Part of a small language model's weights.
Size: 8 layers, 9 heads of 64 (1 for keys and values), vocabulary 8192, 42.5M parameters.
Architecture: RMSNorm before each block, rotary positions, tied embeddings.
Training: 846M tokens, 6454 steps.
MLP neurons of a small language model. Each row is named by its layer, matrix (gate and up: input weights) and neuron, and shows model dimensions 480-543. Each number is 200 + 40 x the weight over its row's rms, rounded and kept within 0 to 999. A neuron's up and down rows have the sign that makes its largest values positive.
After each neuron's rows, "fires on" lists the tokens most often at its 100 highest values on Wikipedia text that the model never trained on.

L5.gate1588,199,178,196,235,172,188,109,190,214,217,157,224,236,263,225,175,246,150,165,185,136,252,205,178,219,224,148,212,205,203,197,217,168,237,157,189,162,209,251,115,205,287,204,237,194,287,182,137,189,180,223,109,192,193,196,223,265,142,254,207,166,136,239,174
L5.up1588,236,239,210,180,186,175,129,191,217,201,212,229,201,179,178,191,238,168,224,121,226,231,248,191,280,202,259,215,234,183,252,242,192,179,269,263,201,230,259,216,202,212,214,157,217,170,222,181,210,222,165,236,187,121,229,193,182,215,194,200,185,233,175,197
fires on: " to", " /", "-", " never", " not", " they"

L5.gate1637,206,238,166,160,225,161,194,264,236,276,156,170,156,183,162,205,240,221,204,145,81,226,199,151,205,316,247,195,218,157,229,141,176,162,271,187,173,187,245,133,158,288,165,204,190,212,170,285,209,228,276,227,201,242,197,256,247,270,177,212,179,187,223,245
L5.up1637,175,162,212,196,228,209,174,165,199,232,231,187,274,231,148,171,178,148,193,175,246,159,191,204,244,159,271,164,225,190,172,162,179,252,209,180,216,203,231,184,194,217,214,219,229,233,228,252,178,196,215,201,188,244,240,109,133,270,183,222,149,163,103,149
fires on: " ", ":", " (", ";", " /"

L5.gate1222,228,227,199,229,228,129,188,206,160,233,182,194,184,165,218,253,182,320,75,158,121,172,208,170,265,200,177,258,247,151,226,219,211,291,186,255,259,220,168,191,166,136,196,254,219,215,257,233,188,192,252,138,90,142,196,268,246,142,272,117,202,195,236,176
L5.up1222,218,192,184,168,222,109,177,213,192,172,248,241,176,134,198,203,200,171,216,196,146,212,127,182,265,182,197,220,217,178,245,264,197,210,201,205,110,237,200,173,276,286,159,264,215,212,199,200,153,223,84,227,208,232,190,197,229,231,138,196,202,209,268,178
fires on: " to", "-", " can", " J", " that"

L5.gate1439,225,180,222,236,242,263,127,214,169,149,130,246,190,148,230,166,163,248,228,257,192,181,231,107,197,168,228,179,249,208,214,196,220,261,225,176,167,176,203,122,168,232,179,147,163,174,183,214,211,174,209,273,199,205,204,245,163,199,129,196,178,185,210,269
L5.up1439,205,165,244,192,182,172,199,214,247,209,168,284,192,190,117,173,181,203,185,233,193,159,169,239,191,187,217,244,197,151,229,184,188,159,182,224,238,209,168,256,214,255,247,233,212,211,199,196,185,253,255,218,268,161,215,197,204,205,218,190,197,238,75,89
fires on: ",", " Tar", " in"

L5.gate1059,168,234,139,148,263,170,180,229,177,269,155,219,204,170,200,197,283,188,211,213,247,188,229,150,173,250,199,225,137,126,212,195,209,215,307,238,169,207,253,155,224,128,120,192,191,222,267,170,165,161,204,217,182,219,260,233,201,173,204,302,249,96,195,230
L5.up1059,188,192,122,208,213,174,278,202,204,194,205,240,283,157,263,189,251,118,142,211,205,186,152,173,172,218,256,245,152,212,222,204,122,228,245,214,226,149,226,170,227,208,171,240,260,145,253,199,201,222,182,157,200,173,252,154,136,248,303,197,109,205,193,120
fires on: "–", " ", " (", "-"

L5.gate1072,210,158,132,268,234,221,207,191,174,225,277,178,153,120,140,141,141,167,261,184,159,165,225,208,223,199,181,176,248,101,245,235,223,272,181,214,211,246,192,197,243,178,238,182,229,180,272,232,208,191,193,236,178,148,203,250,131,184,205,189,202,149,193,264
L5.up1072,306,244,165,223,231,170,197,218,163,176,155,234,125,223,129,241,174,230,237,147,291,228,238,152,181,241,175,162,247,176,171,200,283,148,187,158,176,233,182,223,314,248,244,218,208,265,257,184,126,169,194,165,167,195,209,168,161,171,195,152,218,225,211,205
fires on: "9", "0", "1", "h", ","

L5.gate57,274,170,175,197,260,172,149,166,141,148,179,275,149,250,270,143,169,234,220,194,255,264,275,182,194,185,237,203,253,188,231,216,186,286,171,131,207,166,192,181,169,219,160,152,162,252,182,197,172,210,125,244,247,204,228,214,187,211,211,203,279,181,144,242
L5.up57,270,221,298,118,164,181,262,197,217,188,178,245,250,303,196,272,192,232,299,231,159,152,247,199,213,214,220,196,167,133,253,198,136,173,204,135,204,242,195,313,167,261,161,161,191,198,215,251,194,280,135,205,227,186,190,197,233,207,170,209,180,193,111,216
fires on: "\"", ","

L5.gate466,188,191,171,140,197,229,238,221,185,208,192,176,240,183,217,183,193,214,114,270,253,233,208,194,238,245,182,263,202,243,198,213,126,186,250,111,166,149,204,218,236,244,235,211,111,203,161,144,208,173,173,186,152,320,186,225,167,240,173,196,181,179,198,244
L5.up466,203,170,222,236,189,264,202,252,265,203,118,270,205,126,201,126,194,197,92,213,181,184,231,182,213,192,147,183,219,161,158,167,157,217,258,289,211,151,220,220,162,303,145,204,121,207,138,200,125,205,214,225,244,169,285,203,214,192,221,155,170,216,188,208
fires on: " in", " from", "–", " of", " por", " Bri"

L5.gate2019,240,165,141,179,176,184,153,219,192,202,220,214,187,170,165,215,160,186,249,210,236,205,232,196,229,245,179,210,190,202,215,231,199,307,196,168,328,221,208,227,181,152,189,165,202,182,169,257,288,235,181,194,211,181,164,250,126,130,186,172,240,181,202,194
L5.up2019,168,233,255,189,257,155,203,234,262,273,189,261,162,194,168,248,165,204,247,228,192,114,238,216,146,187,281,190,129,120,220,198,255,171,217,205,174,215,196,266,250,183,214,186,253,182,268,169,233,243,206,242,279,238,192,162,195,199,257,220,229,138,242,244
fires on: "3", "0", "hi", "2", "9"

L5.gate742,169,181,175,196,242,194,186,248,216,197,139,136,218,206,133,233,211,259,167,257,182,251,276,225,159,177,218,255,200,198,236,176,285,229,258,214,276,198,179,190,208,214,151,173,178,192,217,204,210,224,172,173,186,267,299,226,217,169,190,249,199,199,246,204
L5.up742,194,217,207,169,257,212,272,195,180,210,229,206,276,228,211,140,265,208,158,217,161,129,258,120,242,162,260,208,212,249,229,188,150,174,213,179,198,227,135,200,175,205,216,204,218,164,288,193,228,203,252,254,219,135,242,190,131,156,175,291,212,148,143,168
fires on: ",", " (", " Ch", ";", " well"